config = dict(
    n_kv_head=2,
    norm='rmsnorm',
    norm_eps=1e-06,
    positions='rope',
    rope_fraction=0.25,
    init_std_qkv=0.0402,
    batch_tokens=32768,
    dataset='wikipedia_en',
)
MLP neurons of a small language model. Each row is named by its layer, matrix (down: output weights) and neuron, and shows model dimensions 64-191. Each number is 500 + 25 x the weight over its row's rms, rounded and kept within 0 to 999. Numbers have three digits each. A neuron's up and down rows have the sign that makes its largest values positive.
A block is one neuron, or neurons of one layer that tend to fire together. After each block is what it responds to, as a language model described it from the Wikipedia text at the highest values.

L15.down82:483497459512509493463527468490517502500484477537508547441505498484495497480520498500436509532530530481507500497531506518526548553542484557477548474481494493417489501508505465523497537486515492471513490523506479482475504473516500499473495505484537499473498629500474518498497495513529520510470505465494459516489469507501525481481535556523527525571453480507494486496457459505513495492503
L15.down116:505523515502464484466487507514508490483518522562469521512452502496459535465480481505491508512465456515497512500480532492496524476474512542497488514488495521474523510474527483495524499490487527504550492509489503497480470489463535492500455493502516490497470562489482501484501478479451521468503538441531519488533454516459520485475495528493516471448515513485517449505487514514534456508497
L15.down158:465536491554470527453485483515526499484504487549512514495480514479491540507488507490526434513522476502499507515498544501460559531522561475488514507491486477518505480464479538491498486487488530484489500457494498504513507470466512514475520447543479492519501538524453499512528526480492522467492504524505489490507519499535450514517503527494503482512491541462553503516473543540475482497500
L15.down254:464520478516494513486494498551503515512479521465547512480476494510435489521485483502497486526515455530494493494533505499520512517506535535489564478512500448486504435494524514511466488519505483496487442478555484476511470509530491467426508480468458519553513489509549515502511559486500456534489499475515480480532501515517492514521537571567499502480501534497527491479461525529491540533517
L15.down272:472485482509508492504503511490511491514471496499482511498524473513452489483489504479478500513549477488489495522487500533552483482531542510502569471481534509461535466477517529493483477529507489529496515504539528528501491546528497536436487493452517540515503529530535504537539477453527465502476481496519479518486525455444519486475461550495485462521503519522508507520445482493536505463487
L15.down301:516516458501484495499512515462451507459492490518502511503530496547459515484474513494480506541515459481520478505494509513512551548481475565443498470465521507476462473511473511483516497544504528471501506533521480489468508480530475474482499491484523484528493528481504490499497494533501535512531484459520495550455513519467506469480508489528475493504490503522539497525451544498538507484523
L15.down431:468467505481492477442525495490480513498502543514494508526492498498525482466482489514514544478505506500503490495513496484521499526465526582488501450479494487440462488466457501477485492607502489494510472508474493499459522504502516458478504482486511519484514469458521529519495511520502476505484487499499447484487440488509507471523530554523483510502526532531506489483489510501464490447516
L15.down443:476500495483482469512485494516462499497466497487556458490489492507498463486549517533505515502486546510481535489532539480491474509520484486474471526530547499500542501498470486527536518515538521526516481515505509502501507517491491458476541517491555496509506543555522488509455517515517483462550456519510490542523541520526486510470509541509547503484472472493455513495554515523489487526481
Given names or their final word pieces, just before a surname, often in tables or after by/to: Michael, Phil-ip-pe, Edm-und.

L15.down22:443484523470505530500522448516482495513474436466458511494467507460521515525519499492472499521496506517489481504492498491517495515511506445516496522497495516494520511541503518541505445493535451470464497475508477528491534479441544514504524492508513557502501583509486538515442488512510495467496509510487549455461499535480503480462508530505527486512474474533476515500478478490477507480509
L15.down28:500501458488491460507489465533485513529490496470533463539506501497479487500499482519512500511510492509482490541528514477477534516478525462544509510516548536515491458514527495486436483538497521489461514505520461528495498498519516525506484518528501527523477576484466533509501508504481504518451507497530484453501475492472521494516551515460482488483533487511519521517477513534508502459533
L15.down77:500478490557492483475525493530504488507471515504517541485504500520497501471491497514552494500510507527515501509525515467531507482496502485484498487490502464532512496511475515548502500513506513492516464478506546476515531511511492475514508480509502482481505528498506481471524513482489538520470499540494496512453501543419515520514454561467414531534486475529454503559490454532483492483537
L15.down89:485538514495528486482526457469458490475487506492519483500460465505511538534524483500539505502508540509481498486464502517491502524485516506502477485506487501475497504470494528507500479521480491489470498519506527479502482504461486520527500502520462490509532651474519539523476485454488489494472485511526496510432510507458469495491500578518479518511513487482519476523504527521522483513502
L15.down227:521470486503500509484469501490517487516522493531480484542475504454493515507493479484479493545491486507544517546498511506495466503517501502505517509513483492502439538532495533505553499532478539491525487507517501505507510448494465476427493513512525496500526511502489502514492482536520512517479482460494453477507496544494493481493531626522467531504481529536496513490497483506514500479449
L15.down260:522497478497482497504521516513504534529536513494468544510484524478494485520502482516500494479528479509492530494520529509515478522520523533511532518507501483495483512477525460500509489477488493518491501518454516545483526491527519468527485551482503503524505549494520481458527485477497478522482503500556523474510511519517499449518533536500509462513496536522531505507541468487502514539453
L15.down264:546481496495493465479476474470518475499467505511542511511491465520511534523534496516550476514468509462485507486502519513558504469520495494470516517495556505514486492470514496483471472507494524493500517491476482499517528462499507499565513531457486505449475606507519508457532530532515466490520477556512491536523467454491496490492508476531471476531502504513490533480514510508487508492519
L15.down392:496514487509519461522495478489470485504521461525515509504499499520506549479474495489471486493473497488512530525513474503500500496571513462483512482502480448524534511506427448520509485503486471526498496471498539454495494496502488521532507512492465459514510542515508512493475526502499514444516505563523510538489515485519505491439505453485537527498498483579523509459522536501504518516470
Mainly a capital R starting a word or abbreviation (Runs, Rendsburg, RAF, QR2), plus opening parentheses before numbers in sports statistics tables and some line breaks.

L15.down25:479489486503534518506525528478503524517537502492441496510489456515533526518466483500500527509479522534527462494526538528490514520499559479513504461502504542474519501484556466480520513528463545454532512510520493491500467530479492541437461508498531472511530512526500494544458534505486488506511488463499485509546515484509487482475499529484502505492542534502505488516519476488467515528469
L15.down61:490510486491534473476510516486526461511560491501457500511486546508514498486538537536506514511470455505484501533479450505549493523472518501490515512514459509500499546472513502520523498490479510520531515497515498525492460491524485495437495456456507452511522522506483518492553487527481470511524500526539492476483478489479458510467525478483524489517502496522536480549513502481498460485490
L15.down93:524484483552473503495517515472510503472483493518476515495493519501477496473482452505514484495459444483513512464494510416485510522495526503487500479508507472498491477491507529505517498529476498522493508537489517504466539537530484523509481492526496497474468515515504499487505481446449491533493516486521574538461482485490511493522524503491507527517488538492473523571465517484464488508477
L15.down114:491505453522480484524527505532461491507517476478495508519490498542527473467505507491522543477565472495467494484517498477488501556488520529487432520504506508499498475493532482469525492528488529522509461557536505501481508486477532500483501528542495518489506568494490509496479478528484501544513464513547499531482478494467484486532527482450502495536459486500545507501498525535526461484548
L15.down209:461500520513529499530470473527525470505540477481477491466494460513495505527489500489511468510483501476485534511512466503485491532522515529481520452519492548504473481482487503495510488490523534487499496497539514514521509503525491503438469476519511492490487568506566495479493537470460535524536515486501506463509501549518523495521467544564493518479535511503519473505454539465477502507471
L15.down332:478503503474490469493468476455502474486489541488496513492529517484492495506464488473460501489531530503542487482533529474484494478543454467485485493521525513470467535485506537526475495500488510536524492499496519482501560496529488466474482482515476559493498501533506509512499513484551469483476483495498495562449508465511505496487455557518498510511498501508504534572511528478472476499503
L15.down372:458489528538562488516495527517503506534517491511511482464484540500477485505500484507508478502476480512495473445484524471491481522520524475469460505502509507492463526509499493513488533504530473525510442493498493503489522464493490528514511535505558483467468490512509497498535455523446534503494530523461487501500521543489475476505482470499488514477478486487519504545514527519516479554508
L15.down406:473557508485476526521477529518489520541470485541501484510485520466444459499508507481513472488488480494517500434492481526454460461501517506507547529514538532550496487514514539511481506493499532509492525504505510461476507469502471508509491467486448529506505515502519481513511492524518506534536477502485512496477492481515445498459486513563449503537450517495504476492477481493512511469531
The last token of a sentence's subject, just before its verb: plural word-piece endings (bod-ies, pap-ers), pronouns like they, or was after the subject; also -ly in newly/centrally before a participle.

L3.down59:494534474581524510503526502511488478506519475569525519503491504466505494517531509493515508507445532504501495519523487519454455496510488435548535488525516468491503538492541523503544524448491491424530503509511502502529526544509538469463452524477545471487488530483506488547528509500453515532503457471504479502491510487489517525511485488465514493474499522492510499505521506505484451515487
L3.down64:500532490543474477498498459549521512527457480580457459533511528540476497521501479512541535498484520533509475525512526478487495509537487507513544527491538503543530521515488499511506464526513516513494527497537489507474494519445476532419510497517482487499474530517526510486538517457489502514509537494520507517518480542499521522532483489487533493495505521472509528527483483500505509535506
L3.down217:481530534480500476530480505518496525479498496538493503492491529466508474536540475447548492512450521522470489497519524509464492485518497493460513565468522467501460510538478512494489552515505445453545503513533509542519477512490505540462489501502505494514495513519564494480470505482460498517477485515508461478518501506495497518554525552508469515480497529530496501531487456501506494543477
L3.down321:552501503525493552475504473538494479479497490492473519498502499478503470508493468501543444490534495503473527528501483504471517490512522464476524508529577462550492467463480508466507462506540529515494501529490493516500495491514510500562518501506535520499482520495499502468497488479535469538487501525487517490480493486556544542479499385495530520515517492478500506501473528492516511488487
Word-piece tokens inside a word, especially vowel clusters like ous, our, ow, as in Stenhousemuir, autonomous, cousin, course, Underworld.

L13.down40:445480491518499554471513504533551460478508525517492511531433487478490512517500482517514519518487497515488497485490514476477521532509468537498517502452523478503477522523486533526491463503449495495508497475505453487530454512499514496511483505504518523460491446507499496514494507462524542479525524553530514487493499492449527499500524493516516536531511483476456482548508495512486511474495
L13.down328:521498479521518510483488517506522478489513524529517559551510540482466511519472510499520524474457514513483528525495503513507487511472479493489455470516527459523481490506511526484508480490534489454455541515516476521547516480491528518604487527507542494485550508502508519496552529512484480496492485505519470517487470511464520490489507481468473490528463566501530517468504507469515522474487
Joining punctuation inside a phrase, such as hyphens, slashes and opening quotes, where the word continues right after: 800 m-long, green/brown, a 'rear column'.

L15.down147:515510496474506491464504501524535488502536566461530476469498529553523479466547536494502530505448482461496462479486505472519491471490487496470494508519515499478495496511513506508476478516498501506498488480539494520485460517494544515530449476461512453493468493478503491490496481455528505494502514488557533506514498505538512575510507533527474536530505510513530549533510493494505441475523
L15.down256:494491476523504484517500472493485544474495459525540496496550457526469501554493518500456484534503512496445490459480508472515478550505500455483464520489544467507482499542468491486464502494479534533498520517510522466488530501512481511508500493503474498493498533499481502496541512487538497474571481469481508513475564511509519482466482516491521481562465484510495471487543503526561500539497
L15.down271:484526455511523522534495464561480499477513497528503505497498449482515462461510475500494496516525508521489468508500471508524485525461469550479525494504509509514523487518465500495513484486527481506473526495465480505533519503543471485493465472496515503501483540492552488505481496514494506497524469514471482491480493503510492489468487494563451508483448534491491497463473456529533527482456
L15.down341:479498480497506482486467499503534487497526534506469484492527511510510483477537546476447505497554495479495496503507500542466532506480483504500502490485516495517517494491418525504497499476467504549462536493506464466445513514452523510475458489467475502556531534526506501519547504514475441503514503487499546507494533457511503514527507527479501504475501524490507516525509484507516504511494
L15.down349:468505510511488489502477490477517492489539512467457519511502509495511514500529513496523521449528490516500524474481520493490538498483511515472491507486430503505470534475516511472517523471474451510478465511516467494460517542483519477534528473532458500510485515474479557504521550476479506479512517474467498524474538551497519500509495432470528498466517465534511496465491453532509499502486
L15.down360:531502536511504500503521494504546458529511516516513524461472509482508500541524472478496511453507495493506529503512487516492477479513503567490491479502515556542530503497453507524537516502491505465488487505463534472467529480466503504485490490477478475501521514513530545523521526520520479505499518442515456538533529530470494546509531568495491510450496502498503481524493487508482477495551
L15.down365:519476524525525497477495497501487512470448546472512510498523516474442517567524496494473504500522503490505484518537528484507490519483529521486585489536515508497488478454480538518514518520508487554547476520479502446516504503513507466474478528501471518499514554502523507506487495516479469474499486479487501545514514528526477491547499535468522527511492515457539505493512520541478511462476
L15.down445:537502486481480481507503491494509509520519499467513561507508502500481473524480497532504518524534501480502535481506481494511512502523520469446493499496518500480506523470512535521472486495498549522488526523483503488483542496494510498604505503497469497529501603509477469482507529477496497461511504521501524481504499483488487487503518410517447500537484487491502529474443494473461529494468
Opening parenthesis or joining dash right after a name or term, mostly author names in bibliographies before a year, e.g. Malez, Mirko (1955, Trotti (, China–.

L3.down82:491478470488475467497474483477492484525505513548439494539476513498570540454457505491533495488509536497467497482489471468512491471487503502522485469512546490508501502479514500528499481536459505480473470469513507474494500531525494504443498571489497500493509529492479532509512495477449533476521531458536457496527519554515469475486516502485502473515497465503516498498507511494482483493493
L3.down122:457487504520510490512466447558521480503456484504552522521489478452520506509508517518519498477490472516480529498512522490500472542500517536519505493482587504504472516507502484501497532528482489493486486489481550460512501513514530496570479558514523498502478480515513523467486489513492496499481509513478480475525512510561492489508505491483503487481513468507464479493485521491490491504535
L3.down185:532518536492503528507499508507534513541530471523488482540538521498513517502507455522531526480513492477503553514493513509518528463513509479481519450501504476484518467531514484525506536496499512525504470491455488461491501520525512534484509495552531540498502528491531483540500485498512467470527524539489567468514479494506483526487494524483493456506466485535462487518484468479488521467457
L3.down329:521532506519478554523507526517495464487510514494480489524512513468478481498476523533525482516550503506491561515528498497490530494435539505439465509514487503479453497508525506517492509484518485488522465485510489493479511543551502509510495509488536522497480554464507501486513515469509505487422505482477482505492495530509544477500526586461500491522491504497477548509480494488525507487457
Pieces of words split into several tokens, such as W-eek, S-eek-ing, R-eception and Edmon-ton, plus country codes like USA and US in sports tables and place lines.

L15.down63:523490509536497461486502498556478511476500524523484510485544430498497503512483516507477511511493480541536540497525472505538539526507509526470540515518506452470467501486476498497488483529496537448522516517479483476476454540523468456522528481514528465485522557516525478488481472496491482502506474488449497496501473517519513488496448546528479479527511515511539486498509537509549482516504
L15.down219:494480492496498496530528504544416505487466501496513520487468503498516481522513490500463491512500465514510466504458470447506515493474504494468485529512488484540528503490491538484564478443550490502518459546491487484513496524503514497527526453528500512548486536502531525508538510488473522528480522497501504485449495507513516507485488467513437495510511537520513507503456476478505526491488
L15.down263:490459510537528503562482480542541494504487506493514556480507477450501496474488490491528547553531535512500509520486504466501510513525489490564479512479500461528480534494521518479543541504493544512541451493503513501503515468497490524474472511476532481512476545473527495490515534500521486482529469497490496507504471509515490518486535512517527507549445511526476546495539483505529462531541
L15.down324:542479476520483473489521471479472510487503503482503486493461509524504503479516439527488485492489504491477547495547480507543498515461523488474503512503481523467502479466548545526475466547482494489517524506497493506515479487518489474557474478492509473496470488564511494477490502473511460529496499499509488557490527488461504495444500442507520476495486513466533526483513494481496487496484
L15.down398:527465490465519499572529501480495462531498472495463460500462428506496506505504537549534502496491525459457499489536477497492535533444466482541567494522502490483498476496490495501510467528512535501508514509526513523468511473534522498475478511499507471499500447547552489499512496467525491501493468508504506494519506528483494461472497497524527519515479457508471500510479504490578507465540
L15.down426:476521501513504481482548494496499531527478498541504471506456484483470525529497508540498513519494479492505509511526509487525502476523495489494520489496620510495513501506512504479527510516459519529513507502517496482507512472520484516539501506520491505526496598527506490517453494497514494499516496485469519520423491485516473489450474438480563490494458492498494499513493533517483507492488
L15.down429:487483517533537500505505497478469504492502488562453467473489424491501484500509473505505464503535530509518515497504557481483491516535481481458507510505475507509532459490456495491508527462467524516494490476525535477495470516466510457473490550493452501510447492469539519481464477528536518477506481488507496497484513450509495460484515474548527464542531484464491512546500513481499532448508
L15.down444:477497496528510507498503511484507529472448469505476515481463500503531514474517482461469496469469523467479526474432448493492508483501520482499490498550541530480531453504513519530509517499548502497509481463511485487492529493486489520515490507497497453506500547527516514499465473486496520550520492482478482477475505457488534483451538441468523490522498470511464453483466493521525483524513
First word-piece of a capitalized word split into pieces, mostly "Ch"/"ch" opening names or nouns, such as Chapline, Chronology, Chamber, Channel.

L3.down15:458514481447513504496521502487503498505503475535493532516514497485501509545488495515532498497506487457506557498525512527485508529520509511581491506483521536490553488500487517467544504534499523450493484517496506455486502474529508498511491447488497530512504496514464523493498518482544513475526459514464524502469508478538479500509475512511499507508530483488504487485480474488493502473446
L3.down109:462514493548479517509508533522499538487497470502489469467450500531525513524506486490480510477482522532519550525495552524493516527488507508533490526498578483475513498506519502513517541503498511452526457518523497523483481514526504529417464510504501505489472518510494505490549540454492484512505463489528482533490555524536532503542543513486454469509509527479525496503499503500520491513462
L3.down226:476479550509534500532562515485485457532486527485512510474516503517467497549511495515528501541535539542471519539501503492496495511497497498497528481488448490506483486548488449507531572476479478476537525548531522517466478458537493483447495485514475514520518485459494528499467510512476500502486527483530467505517481510539494509473519509506478486484493529486480475510531477466511512449491
L3.down376:497484505478535454520503469493498508561509470518506505504496513477506510496495533510508485539475495489522485477490504486498520514480527498505482519528507541447513501511487523543476481538487526497514463482489521449515475491519465522525492482517480552487529537523520488491519483521458504494505487509481505489476513515524534486498516448493514496515531494483537520502485530516502494472523
First subword pieces of longer words, mostly comp, al, dep, im, dam, beginning a noun or verb (completion, compresses, alleged, depth, immunity).

L13.down56:499501481521471508514480549505449501516523491512488550502479465522520545451440492480518503528516480492528501460491517503542475502529503538470505515496494527490482523516493553453527465491520464458526526501489526523529503505504524507488515495504525469512498459499537499490554500495524505499492475488531502487451537505523525523494494546494462472531488483515483525513512486506516506437508
L13.down226:513525475526518537534460502503518484487501467550521503530507527485502466503489504526502502506550530512519508493489484496526511467508521509504484520491510553489459474486504496467524476490459484479536499534472514501504510532486447499518468541503545544465511465527503485513542515552450478483483499534507496487496576478487475495514519438532501474476525542516502519482464519474530468502461
Short first-piece fragments of longer words split into subwords, mostly after "the", "of" or heading marks, such as cont(roversy), Ch(ampions), En(vironmental).

L15.down3:547449515462523492498560523533494525526449492481528506482485477523507478475477485494494539538514527480474479502468502515531497550469489508473474516454492478498514470454505443524519505495460507512519503487486505492488548483484476508556502509508496463482527517502539521533498521516522517497505479530509487511468508535488503484488506471539491499523444540490558511501518508506504496485486
L15.down40:525528479540517492512542488498468510510470527487510518546504458539510486522484483527494489502498509475489493525473496506465498503532480463514472517542477479488551490476501475514538478525473511488486497486507475473485502529489499512463494444514529504514541495448467485511560482507488507512518500502520530436495551503475492518494481492516474509510483478512483455467555479474474460491558
L15.down99:479509463538536508515494483513474554513521476455477537493499485519503486491550527472469518462476535497489499472552530523516441494497526471497464492511496508525526517504512516526455504499498481483494517507511528496521509519491513525519466510460535459497503462434507500418515544514484506505533508468484497509520523539484501554517484465473473519513521520537513508466514490511476530510520
L15.down189:470481500508466519500459501506538493526480447507543456489472487479498499461502509496542457570453510491525489517502506475488509497507459551502430501508487479495519477466517528469489492487504489501523510484513545487504542505466509537516504521496497427468522534501499470512515498476455520505520560500511470489524510514451509522492508530539512535505479484513519507460504461478497481501540
L15.down193:518518531506540529516524493513454489512459498490545495472533507472510557549501501511501534534495478467534494507450502470497532496515516514515474479479455494534511559503511525505510480464519518517481470504528495487497488480510535463580533459477494501470499459518485501481497472508475518476485505513511497495472487488530502523504517372511485511510500497504482491538498500507540532512469
L15.down257:505471455471485500489513523527538500499509511462545504458501491502519533539500504499457507524531519489506500512526487534526540521515467494522528484472515506467507464534518512463489464514458507510500483505493496490492497509533500537584496487467523503546545542445537519469543490490509502488454503463470483459489505520473541493494453454535476489519508512544527527520492488481495521518508
L15.down292:527504510544479557516473496522500531475508510536480502512515518484493517523453540496493535466480452459497509571481525501470510482463520465504429484512536518513461475482425509475503533503539468520494530531488515522510509521481472505477478525544511517491462461484479457492477498503491502498527458525484481466495482474515504490482523480530529479532536547510536491526483530514485512515471
L15.down446:484551482493536482514504489478497527516484460490528507538483492540486555548449524476502542509503556517486475461499519499486461508470479490440514521499566498507487506487452486556519493525528491486488448484471466519481492466493494521550495472483478512540487486496507478503543504526468508510538482492526509477481512477477469503506539512476504500506552503511510516489481534514467476487485
Opening pieces of words split into several tokens, mostly Latin-derived prefixes and capital V, such as comp(onents), opp(ose), acc(using), V(arious).

L13.down90:508475510526499460506486470488528472521551482558469467514528492456514515507498450479501515471495541479457516490548496480523501473473496531501486499509485518505481513473512495510508495543505485513543499528486513504491530528494497477438482514536490519479482491485471469495529510488486461484502514495504515521445490512558543490477511474513464505535545528508475496521463518470477522468512
L13.down313:504513427485496501508490473477470518518486508523514512509468494498472536540478495501504476500471498497548472481492508486520509476502473494508504478524489497522521508446516519480538479472456466514524478501525515518449474506495453520470428546483509504504480462522491509487532479494490523516521484495555519494506553513508466480478576462481503528562485522513541500518500527532472499480470
Forms of be (was, is, been, are, were) and adverbs like later, currently, previously right after a subject in encyclopedic prose, e.g. "dam was later replaced", "has been removed".

L3.down7:496493508511464527542502518509544544542514493522536539508518511505512494551503488529486522454513532493506491516496488470497525478486498510477518496466515460489532465497493535504459481491514499550498532505507483498468501517513490514495499488526502466503462502496461497496457495493458520468547515525468523517478472482495559529482530468481508496482503507464517483491562489476479508548491
L3.down28:477495474531528473527515454492467510493534477479511490504466471482507496518523502512518524530531524494519466473514496518532456506461492538471483494468476507527514483536506477505520530511497546465524463503498519503540521510523547474420501491485536488514498564501472517489475466553523481485549491493514506458510521513456536507479478557470559504484513530518493526513480494502499471473487
L3.down69:494446525551498498529500539523500525520480502527507484486486472528489504510531504473509484486534526487562514482494532485482488491471467469509494481533497503500502473497534483517496496524479510491544428505517489497491548507531513491444469513527512452497460519467504500512497453477461502486541485469508534472501522499490557481497544514517494495487502496474480478502514528492525498464488
L3.down153:525520536477469527493511520502499541494494494539501485521445464480479504532526503497528530489531543501560520493499521471516509515514489547517476524516465498502489479484508485497504510517491523521509440511522465498515513501482534508444447495493461485500472527482430480501500479491551502493554500484527498482501518458501502475529514628483515491506477488489498458488506519508511542478514
Word-final noun pieces, often plural suffixes closing a split word (-ings, -ations, -ments, -ories), plus whole nouns like services, loss, research.

L3.down8:516488495484473461532480526498452505461526511505523509481511500481487517462484530517484523493511511484488518516523512497487480528523523516453486467500477482478565517446460510499533525520500516499444467500520485511494546516468542514489459538518549508475524537531506506505517482502502499505495517492539466501493505509452479478477513413516466515475499509474535505510523480487512529480539
L3.down164:516483498494534510534539494493526484511497517508520455478476503476497527524524511497505458508503503503508477475522503493474535515490506460541500525506491523489510485462502521519537491510499495464457476520514481493513486480567514517485487516480553477498466539526493492480544506464483531423458510508516497465506470482497480502513521477463535542527464502493519546554479505531489452507502
L3.down239:462479498491481484523501520545495486475516469553502492465500528502481504520485514445502523511565523457540494510518502472521488571471489485473479494474490525498530472509538501527516448478479504486502496518478504507506502458501490490422483534528535513518505551521518502509498483500488495485503514494534442517498495487456516487483476483537489507522474473498540526503561499476520500526465
L3.down319:497514519482449527507503527527546497507461460513516453497475531475536485465498494471491478482450535495483538461503490507523487466450510489516473474477530525519505513460504470466537494520491538504465509499484506476496495495506561514456495529474534538477510533505536525495514534471498486518490489458484478495509501489471512461485469556484506500494506528515496504505453502496490482545526
Common English first names that open a full personal name, such as John (Wiley), Richard Nixon, Michael; more weakly, word pieces inside longer words like Scott-ish, v-anish, ph-ilosopher.

L13.down23:515515490445488510483511527476480492504491467455520508514515507503495526532468519502535495477466465499498508491451487539499512477506506498505459493500523460515466531543469548496475469458514532476439502443524483485485546486451475524565496533525464512512481557510517515528513469482504466538504509489502484523472524494499509518459437536483520452521506476530494530533474511500530504490484
L13.down60:479486474522500506488511502457504487534490537514507518509509534484475518476493519459469513476515492509511480541492484555452505513530507511488487491533540509515505471459455506539497501499492546497461531550522534486527499503483512528480519474522537461516458559497517522461483489507537496482519533522497505538527501480497482474501528532489532508509509501519480499500444476462536487530531
Mid-sentence dollar signs opening money amounts or inline LaTeX math ($40,469, $F_n); more weakly, opening fragments of split words (w of www, st, gr).

L3.down138:487536514500541517516501496486485532515492466506551475466508463497476493424453541518492472492485509476498518512510501489474473488518519513511517473504471497525495485485522501499473509486496485484525456544481480489506510504536520494524489542506527500475516528521464508491504446526472496476497473498466524514488471511487525474511479416491533521476559473541498490467531524495533485491442
L3.down144:506497509511492470507513510502541509490479481538503567522482524503484521450504513512511521485568516469525532504522487514469467549557538480503505502448533490495504476472518489524463529469482498480520499484498480454491531533518535498513500525464489515473491510477512502481493524519566526498517474478509503517498499492542492480552510483477540482474513486463501506519502477502525495512503
L3.down388:508487467520504490509469526466527487507536503496505497496503482465513499473491500484539492496524511468471500513481504472493501500498486475514491489511524477517478471528560480465533523522465481457480524522504504435486519462521521469478527478474511531507535513493503510522486485498491498501524477478524509475527455498488485472525440488473531511479559489482514542473497496520494464501498
L3.down389:478451476514474470488491514469486491459516553510530516505467507532496519506535519518468505427489532479497498503492521493493487491524487474558518471489520492519483518509515510490522475510523514488494518524478468481543516530541539492453464528496535520506489528469521502491502507477545541521573514497519488542511514497539470491526465567509456525448507522516481506473517496501521518497522
Opening word-piece of longer words, mostly "reg" (regional, regulator, regarded, regiments), plus "man" inside names (Codman, Pitman, Salman) and prom, broadcast.

L13.down238:492483461476510486524462491499510495487491476472462503519535470527535514509492529482523499462538515488463529491518485492500567508483526497505478532501502440527506469479515505470502519496535478489501491495505524493518549503484472485460507525462522476530517534503532524484512525510517456478494509479470500533458550466512515490541489550507485488552502473478505542493485493564483527492520
L13.down368:487510515536497504491514503493492507494492421506558512537495501545511499496475483515531450522515472524535506471483512467529471476549519473479476489492482495525488469485473481491483454520536464505475494528463507496531513537507477552502496545478502482462553443490489441496509459522484456502503520486514458478479493515504522494553503483495493453494507482482503458456518502503484546509499
Possessive pronouns (her, his, their) in biographies and plots, split word starts (comp, exp, adv), and verbs after was (born, built, died).

L13.down105:505514480541501469509530505492491479462491536498508471525521482491497497542502482491535497464507501475510516545519473546485481479479479475508516456486575520526503509501499505503468488464481501521522525490501495498496486539482505524536480528478512499501531521524518519455520503514519521492522529444490480525482457494497478493477515471502492455494530534501502479519516493554472495458479
L13.down288:482518504526519507524496478488494496518484543463480477511484481505484540532535487485531498510494482508544505486524502504481495486506510518463484490501535510527510518509485463521537442456477528521454500526460530529472486538513524529534487472497528530460501507479505473480527503546520524506493530475506489467452534513471479497513501544526520497549495514515462494513503532522482530513469
First piece of a word split into subword tokens, mostly a lone l or r (l-ibrary, l-ives, r-adically), plus given names (John, Richard) and name starts (Louis-iana, Gl-obe).

L3.down107:481518481520504513523474465470505515489509507518476516508510484440499527529493544501520524494522470476494490538499493467467467495534493570478450512553494526495464508486527493509460452477526518501509472531486451495484523493465513491550494477534518482511504487482500506502534524494522504504514493524517516502498479485506496435477485524496552494546504544502527515527451420516499482504547
L3.down322:486538510498485488511421489500529446500485522503505486515483490551501491563488509489523458516442480475506529515488515478477478488501510497532489497494531516463523513470505500483537487506486503477474460476534478497482544565445457496457487481510518497526480504515535492573473514482511500518502488489469466521470547472498505517475507553550505505534504503498493506497477501514537509501496
L3.down331:541478497457510474542479508489488483506529500477436526514484492492494471497551481503550452499473492491531497419498448475472489527499497534535524502508490498524441533480536515485526502525467503467482438518504516487523516506462473476488489520499478524534485579518509497492493512477509445484486522494514520501511491526474437519526484482507521481511532485491510482506471467497464500512520
L3.down424:487512496541471506498482494480515479507464505487498489478479489517512493543493477502495432485456501446503499453477472490467489532470534578532509527540451538464534515465526483466507506522497451492471463488498463511515496502450467493456486504513495510531472539539531448574492490486487476504508476479485484500460506503516490507491443581474478492509533512466495483512509532517491468514494
Word-final or middle subword pieces that finish a word split into fragments, especially "ult" (Adult, difficulty, Result, consultations), also "ight", "ile", "ent" (playwright, Meanwhile, recent).

L15.down126:510496509513461462518512489503454479490542510458473483487503498470504499478466488500531512473504490500468493444529514488472516500498511465505491514513538475511470505518512571498460478498489487459509492539512475484545507517473554497548521503499481535556521610505439498520502540493463509529499497504498463513499483523509512477531517480504552489504510499457525455471511475532513521499491
L15.down130:517488514512518511496460481495481453473507515488514462474520536538531489480488502528521507457468508502507534506477477503537493519525523492491529497523520517538520516516505434528462495497474482517519467521527462486500533489480479544505491476518510494528486538520499497521496505449501541505506483544481489530497493541455481545567504438474503486459486480472509495516463467517456539481457
L15.down154:443516474495473512461490510544475494533485485487487471462493494535497476512488523468463465520473505465512482504477491500509504477484501481520480534474437494555512519498564494516459495544488497476514513473507530455506485441517529483476480491514465478482538462515508512494532500539489516512525518513496502475532502506518523526504507554513485496475495438507478516477482516471475545500552
L15.down208:519486520489453531530488513514511474518526541527520529482481496519472505469492495522470485451476507503464493471506530553464531501518479468519522502517528516491502492481477515535484492485484479501497523458515517498490527530505535512605479491485527502499548556437503490510548494505507501459479496536539513534530464507466502518539472456526518506532510508521522512512493489528515461493503
L15.down249:490504496527490522489528529506546501450494535505515504454509490530475533508509457486484505502513524477513497496522481494515515514522544533507484509534462534555531513473488514500491471530526485491489442502466498483500503512508457505528488488483509505487506617468528488528478525506467506484539503476445496523489503497499507503519486528504551509485513509516452474538473473483520505507482
L15.down253:498505554468480494484501492492543516510476480520536501499478469521478548481486516516471484549508477524502473543480486502518528494480509533495494498524535484525509461501513526461478477520505458489507475502508501493553515495533481504477512516477483480501511513514452531500485518505532518550495452498486521478467567450465546504528489492422528498533513467465472522484506489477511496468451
L15.down312:521483528447501495479490478495459493478539490476482521531508514511547473475535519510510506477487474493479493494485470470458445520541525471515496522479480538521497504502542527512533462483513506479486502493505487502469480497465488501512553511478521479509502540494535519455485490503489492500566497513462513539505511478494511497504519465476460470526521499529541508498530435507498473533517
L15.down378:455506515528507493534503493508470484501502511541494494509513457491506511537556515531506484485509522449516497499475527482528513470502484576497466509483507456485497493501513521498527467526493492538506517501508494502485505491489500485483554502535536481539521553508512502480514476499484522453496509509496498488533494492529501504485524496507528467459480498474488519456531518536506492553505
Fires on the last word piece of Wikipedia section headings and on table header cells, e.g. ==Club career==, == Biography ==, and Pos | Team | PF |.